MLP neurons of a small language model. Each row is named by its layer, matrix (gate and up: input weights) and neuron, and shows model dimensions 304-431. Each number is 500 + 40 x the weight over its row's rms, rounded and kept within 0 to 999. Numbers have three digits each. A neuron's up and down rows have the sign that makes its largest values positive.
After each neuron's rows, "fires after" lists the tokens most often just before its 100 highest values on Wikipedia text that the model never trained on.

L2.gate590:534500478512508502477554552571437499504455501504517516485507508503460524487473584612481539513480511538403553455496437509461510508500484528499538507426519514551505496508457503520468445561579545520486439543531510479519607496494490482541449493473562492490463465451448500475446497505417536499561536560492489507505519505477568529531514490495494436531513462478451478507534431480407439439514
L2.up590:565512489529502429556509517455442479544515558468476559545513435501467484507496520563537507551476491511507475513485465549474506528485498505546472468462510476510470521499466526518489506470467459516553480549423433485524532448470496445552498485560540527566538429468481484496557490530463531428508553557448527545522533532505587523502557523484540509553514443513429447461515481550434540450446
fires after: " of", " all", " the"

L2.gate743:501468517496478482545497458493557564508480484471539443551495508473546553514506547552422502466557498507466530491560489582519474518424517513545563453440532473440444522468510503508450477448510445498492422515494507557535513534501493488616535526461439523521479468420569437492550507453489471551513527545490518484485544478495547502543444545552523467515563488500517515509532512530482498463466
L2.up743:501531559492547553431525533505587501485483445455558431455487451488465472535439493507507526517545539540541522526584536561557479573443502540503511474418527486481482450518528569479463568489497431409533524524512542520444518555574483498520472594501512490483475529502538451538522490477578471474485552486528476517465464590437514556538452470542498489533511419485511503438514498445559458443463
fires after: "°", " (", "′", " began", "19", "–"

L2.gate182:508509450461531504489494523536420518428455445555574483445493486554498460524441486602444450515481458396471524446536522485523513515456455473456552489473493506479450560479510528447508514505422507501494459552507486534450545503483494509463526544522554510556453506516493572514492494503454486520552505485505474494515449464445461457466487453535466492406539546501523499464500548378560537527472
L2.up182:520474499524472558525491530454522543476499569478463458491570542469497544488485491496481483513540443534464560526524452462473448495486489542448488492510548466503553469472579529506500527520503531483454505502596535443518410507519480499517551471482525565536494495496500532537591487551560472486531409481506513500472523438482546483567487549584517476563452477488456434565477541523475451436464
fires after: ".", " Cl", " d", "{", "l"

L2.gate976:551487432503502491551446545477494532511532504433513542554508433541475470466488543449525540459439523504494529538507521488468517482484529468495510515488470452433568438466504502492578489514500504476558438504497491513460413511410451529512455511453513429509457530465517446465471522483464494487515528480485544513513491509505446532595562533525510505459513458560420487547518499479462518486478
L2.up976:461550491530518448520576445527512476502570491483439485536524565432430473449593513516543512543494468464506512554483521529544509497490551466553501441536491451531482487529484601482501446459442432439503489495512436462496425508499542514422467536481486478500509592499484586461498572508483514408513468478406458514491527447506516501527461534561528499485471497502491489505554442537483491495409
fires after: " for", " with", " of", " to", " and", ","

L2.gate260:492533424484468490579489615553503497478493563489563537521480449506480505528534554496495459485471500493516564499479566496504493452490508455482444464471522545470482497461574478523513459515452447517494492463520525445489443457538450489522532513464554526505508545537528541569517494483465475480561477462447477482505552472517537558470512541544532562611467557462496467470536477435527496472508
L2.up260:462519465500486557411486537452557527465500510463438538509466494497522430571455551502508475477459519512479492470492517547444539500592546528544426508448489463425577578471497459513434526451520501486479503539510564489468586482486533510431525436489554517541520501491562489565493474449445481499486553475514543486485475531520541539447524534487453517433483499486545520517408496492519563467404
fires after: "\n", "-", " •", "|"

L2.gate122:486498466544497522516470449446518493466437470470506510498517594446544561542489522499500519468468497570539414498486513526532517508499502560563513468453510477500503467517549464591567532495462525562503486531492599474559472526514460494470556476453555473508505492460538443450466426478515468466457591550568499486440594549540502448440499493502590516552444472520520439588463438537531512476511
L2.up122:543416510499511581398482490550449456521543468536476506405527556518471527576564563612561479489511457550550527512455425455537432528464505518530563592523486523521459480436458494519462519473499507462548497531423528552523442526512533549550512523543455485471418494508577550500432493496534475487519547452534538508455483445514525536487499489503535495563393507496471471507526444475555564439512
fires after: ",", " the", " United", "4", " early"

L2.gate269:523498511572460539509513517539509553430514497531512503532463528455480541434478483556519566462469556430523531533460405440518509479469449511477508473544520515459554515513499520413495525430478459503520479541616550480481523456503481414603501550530490544482517477507499505490476499517524473506578426395517523407501439454532490537537457538478491457576511469451510492548492477482460534531542
L2.up269:498469539507471430586557490493505518532551466526462492509409508423487521536518533522565533540497522507526546520471528464514473492499501505523546519529521517444512501472500475432466489531581540538481495484524565489492541429540406435591535596513482459493508474456476584541501479492452520476486440495454507532554520483536546517482432477559519478505452448434462524518455528533526500475561
fires after: ":", " No", "′", ".", " titles", "est"

L2.gate546:521569534539504492497542490444484509477491485559523489458493492464483437482490451431528428526514519467572503581480548514527571519478533514470482462483531476501426443478494486493503507570467499491528600537513522453522529519507575426449487503569439481515594543507461484542439474412459488429471558517442504515539549509516429526497530548435506502563534502494484500534493538490415508458463
L2.up546:448569522540474483496513543412539536576484437447600548489458563563483520503449465478530502482505486496452470486494537434508498505554475474458500492527519478497505475527515531503468515535482487497440545515416445490418603550459477458530514378403546443492557470535491511570494551584551483479460462485486487480517470519485497546479529560487487495520479496473513579517486438477557408490491
fires after: " the", " The", " |", "The", " thr"

L2.gate148:478514442508488536464522528515490414513558480504453502503533548472452520548560524497477513496456578553508536509461498482567608497494481477523531460424455529438563584531481549511545483520500501517482500532491485543545520500486529519491496478525468537496561537475447465517516488510470439488548463525573486513539423517533468461558425534528514493447499483534498449518505486469421400471520
L2.up148:450520512540504480489522465514507468490557426509472507449525471486457511510493486464474493514480565462501511452473516499561578458494463540527472506469438548469489560497486588511516475494509475569542498507487522483531531427507500457444505439493518512511549482461500465493503488526460483414545538464527522499546454478557539392534476451469516475442468491558436484522490470415489402464469
fires after: "-", "|", " |", "est", " coordin"

L2.gate972:503459520466493516514500566511467464512505460477555490474484505443523497447465440462617483461503500481482423431501503493446495450435450500540467517509569397494560548510514570546490507494527551532446507492532533492529410514503508535514548472420487565524537482461495495450411497566548422536432458480537509454571507494456480484505498511500579407575536484477509449456480476478529507471573
L2.up972:585517553513482455539522567517483480489554454544520500458480404526479490506484468520506449432418441466534482532552521553495487508477582533495501487544470487470521433554472465528523501518473545504480435430532593398519508511478537462463526463471493488510500453513514482422441470503482452524530524464495526538510492468588484416444461503458495471513591536481520592521510484519533475533571
fires after: ".", " |", "00", "9"

L2.gate933:453538465440479452465553513492486567500546478550494465562478490458440453466490447502477496446521525465452495555475521449532464492536494566532482493478464491469489463494483434475570520465579498523443565561472497523517486431520484539533451438491443546518430570452474428548476468535471514472504488439549571506481486457473498408416462394491527481543488433467576471509537523500475513420491
L2.up933:455616536530509589476500488443532511538549459529480512490481516505487426524526498503508493473515442469553488542512525541488490458537499539525472488481470501552467549484457522496539546483419525505438536464495478501473529474477495533511445485413555528561472527513491549516504498444522471484514486487468510519446409535449513570472533570563437504521435556473535436550482491462528501492503
fires after: "N", "|", ":", " of", " |", " in"

L2.gate420:586450540508476517532474491489421512455534488471564565490452543502477526431584532442559505496559482455498533509519486535541486553546441462499471517464554457499513461458551514543607541466540528451496504512439493489454524450496528490514473488488465462484506535431472417511517524498529514469421461541593487477505476417546481529548561499538490511471455563499564543517454574506501486453472
L2.up420:548490512477509505481546497482538474485529532506518492543477527515556514457556528525530537492469483511524518431507500464505472447445515448464540463490515527528462525474502508384500505534493419519513404417541490470512534475408603480442501438443499452493461490552562438535441530470469532416464411479525503453504469483524422605489542451507515532443499503433465560482504509540462585442420
fires after: "."

L2.gate71:537582496547491428497462485450487573423590521504456472477523456464511505479436503510486483539437550475476551606451554482538411487533513496524453534483460479501492487424492501544556470504488564523495525454496447523494516500438529532524510501543548444484494468504476508504520466472504518488514522495524436510489443455562459511508470477495489474545488491443473458455530517483466482531501
L2.up71:513496540427489489538430648505555531494486482494457525478512464510447536525471520475506398534529518571555540517497452523528488527493473439505500435497469512509505411492486458463548505489537570452482546516485435527501490509492514525442453544481477480462463504556499485529464480484456527471520526516537499466387487425510554480537506501492470502494503477488484443507487450536514502495501
fires after: " (", " the", "-", " |", ":", " "

L2.gate797:539478507558466441546560560541534490513458504489484493507508466453449411446481481466507510510505479515514543461606423540460552473509452524473536474473499417457517525542521524568510534558462554487451493486481508518438511493509560531488474531530504457470531457473542515445550480453451469465519503585504494465528475512402497487503514523543523530581551452527484493543518468504514497539467
L2.up797:547540483528517508492486457382449472468542553476424428478484536508523529508454528443528430476479473505518482527566525465571529517486478492459482448536520575453488472545493500503459470412446591531499386510545417463458571497521465508530492592430417481502514499450536451500524493486481546563464525564524496431497512511506453526503558424486509457494479544453443512521498477498536586522454
fires after: ",", " |", ":", "."

L2.gate552:467456535456484549469507536491481457573490459430512518498505489499501487573494521522486450474493521482481483479538540568526504497487503584476508453477503468493496512440544545522457533497569499561464480551430496522443542471567447497478543537482541454476480466480525454475513477438470532526464524473464390511489632532522512465569491435507514445496468489423490538516573568538468570498481
L2.up552:508493536567596465414492471472454461518512483444498512449507478498515471571551428480512468513483503566535475503486515516488514456526498544509519494467525468460525488461514512558522483429459475492526512551483484506521421546449491495552500521519501513522476523484506473512480466492538527519457471518475485459499569578465430492531512541484524495529538529500499541562489506507537499505487
fires after: " in", " of", ",", " to", " 18", " and"

L2.gate43:487557520492486498545447498453575554474486525486496451592506482498537417486516478486537524452539546548592489463442522450548511518474532525513523471443502447496495572481488393550498551451512520565523485475524482461455504472467485526493485522511546451578562522536522509554573432541499470500537505559533491484465498487506520505462490480479499509452533485438463422506488563463404510490585
L2.up43:489493444504453557529532449476550452524526522508560519547498486449506412515436543510538494464586442514577451526516549429406521496443543516457581415477482515528498463492455551449483466519462575538543594486412534560600520509567467455544576562556512571450542572472552461493504498482522475471522491507480480491548525462430559541476504519487493485567441557529478546575554534518455570464486
fires after: ".", " which"

L2.gate516:564533497483494497533479417538505411533483479503509452485483557489493506480458472514527465499521456512537586513515518499535466517503559482569425486456484428538513561472529496542586533479545533488565475542481472410447553513522463505446585494418560466501552503504522466520440495505529485487493481545532476442521522501455526531502549542494481511478469509565498490570456439522462504557524
L2.up516:483502517443490521470463536460501480484460428503512492475565550535479443501578437466551486635441520485573462468563521490469544530485494444417500510546434481531536523538524422441475536549534507510510490511521460555471502527490525515510504493490462520471487463565552532547442529481487528445404531509413497577479410519502492410435464544471514539485539475493445457504489524464506454495525
fires after: " the", "elli", " The", "The", " his"

L2.gate616:501471541548510490492566495499512465560465502542495474573478504490512521468474515532525574511514469422461474472492506469508476443497484504509539517511494464426496504515472489558507443491461596494518555485418450522476517497562551428479514432481486474500498494494531461477493489501543424486453480510556489557467485477515530491555516583494499518449517474462507530497488499483485508503473
L2.up616:443492451510507514523508502537489507508438488483459505597471520413539479493465466529516498466566488409508421569516480490477460518530580535466531476529543516569518481486552521465531564490433516528501526554618574550472509511426540518461512507474498541481444501517517488482463515510491548523527538548476531542519455422496515505522568452527483552430505588502489558502537515478501488439546
fires after: ".", "/", "["

L2.gate778:569525460497471572559451456506522439497457470473472480525440442496469507487431493519506468541504482530509512518469538581534516512472509515439494510598585528521509501477539447521513557526436511524499483550472499477432515490484456500490476484494478515543432504425484497511506507532544473527505501516464522496499463450463507543474490505436445483486455495512471508498520469572550466520522
L2.up778:570559458551500495465441528555459420515455447486507517495459534484483521466490469540433460524518515484424573540513538451532443497468423507426539478495481469558509496516507484508471476442463450481514486479517500526550475507519482521472483512478558537511458511427434508431498505505566483475536443427535488536536476471480471481451465491557454435528481577473534445455480435483488521471504
fires after: " |", ",", "|", " the", " –", " and"

L2.gate1204:531528514506494526527442515512489525537494497478518529495484482508544493510536593524488538597487442474463414471582506560471469453454462550461492427589494379557504528527505481467535515503455522549530487489468506560588458495614517498548414524479434496528451507519545512476467518489541472521541520479512461531481458413471543431433454544497493431526512537528533563540501505481479504436531
L2.up1204:458483447447485538518503464498498571549519470516486530445482462439488555582551539504484544468529501455440450506489518507537486448509442530464507463508501478544410505514530475488500451483507515471518520532451454494541503550507486554488465492496433447486515589460520515494480510498496553587494494508558476523498507500447547439470444530531410560484571502531499543459513431479491553418522
fires after: " to", " and", " can"

L2.gate1144:550466516545599499578548493525443517593548520489450442471435421573466534474546437466538563479579498469504525507489496500538517571487560512445572431447504610472518509502512532475445507545419497439451516513555503422550545458503501506526520471487455485416503558539506549511487474484570527505451416480449490483557553500423441439589500459534539486534505502479502495519554522514541475516512
L2.up1144:553471516547590513561555514504514515536530496505498525476456456531509514472537466518562543432535500492506484508525449492515531532517502454459509453504496638550472482438531479477465494517474524523508493550489531455427518471499470555515501567539512468510488537472479529510508461482503563471459478532485467470512480537514484457496523504492538537460470482459516455502549561495511499452480
fires after: "."

L2.gate922:472463417462475567428479475519510499507513519518440462479527582514451538437532471437457526442574506543480505505460476496528510444530481441540554445419403533495544493470451565423581553475487506481448605496512494510563542529515499522563479502491484525548545579549492493569468510538478527478431500596543510537517492502506482496505590556526538475464541576491426488558488497505520545487455
L2.up922:484523528464494439511448511509546516555544540488500495513512580572434496467458469474538479479547515491536449482470469590487442495517521508423517527453557493522483532462488457552465529500542451462539454495488450448531433522559428462458514492497462482524459512537470469479462485502481537509513571519471576466462522451504527570548517532566531557521510416468528512451531507500515497510522
fires after: ",", " ("

L2.gate1098:457549618497495492561500515504467551515519510495446496525540563505526500528526539574496529465516594503503526544581417496514466410511541494494483566502497498473557444491483471535468492481456551468506477479493466542487505518474508473515461434513520480457461520517525508484465433493536518519528521537495527502527548476541493460485514418460432481426455542452570522562470452457496539512493
L2.up1098:537540536518516450537527481454504479416479515515459479534484584492497449552448485584509498482407560507434576520550449488519451485424501513557523458553569524472430454533522522426483497546435502494465513507537474594453505428493470505500530517521476460478522473533479454509539437521543530497527496454496513544482534488533496497501474428513594496396519474514392474528511544453479500507470
fires after: " 2", " 1", " 3", " mid", " all", "the"

L2.gate713:450483560477503542553602433494440529524505533513456469551555433507490463558560489518512449452511550552457491497485496471520543506511490455469516463452509466559475545480486493556539518543423502456523567531519483555503470525528543496471484460502529531492481489479476392452430508520512560515473482484427482549469594552496484466479495443471476498437471466505425515532507514575448480588532
L2.up713:487412525485496527505518507511500517469456488451475510540428469483496528537487489551509414558510577529527532586431485559520440483387468518479512477498485535486570524450464498509600508561502492512454539483559490496511514457489564486493519550506475539530483445451448481436517499438574535479471550524605500518525525587435457426518528569547558485497456462438474492476456541504528441572586
fires after: "–", ".", " (", ":", " |"

L2.gate294:545571512541508557533511497493541504427581445548515516471500541491481536481475535516447512496440560434455461471459499494483529461495472506576590434475498527452504525472516486412432486492466501520499455547490506545496508463483457545531406533476499469469545496508498548459485464590544521554629518508474532464560442462507466534475490567579516534547438494488438522491530489493526491543554
L2.up294:478546543501535527525467511496423485538421517461484444496472503442547529546487515504547438508489511472486451547483534496545454465413565469498484471489533539544412551442551527475501505526459452479534555533556489517504439477473546470478556433463498529501511428485578508505520544520519559497479511515544495459490437525496449515487544530591506541484450494471495490539487482586449463526495
fires after: ".", "-", "raph"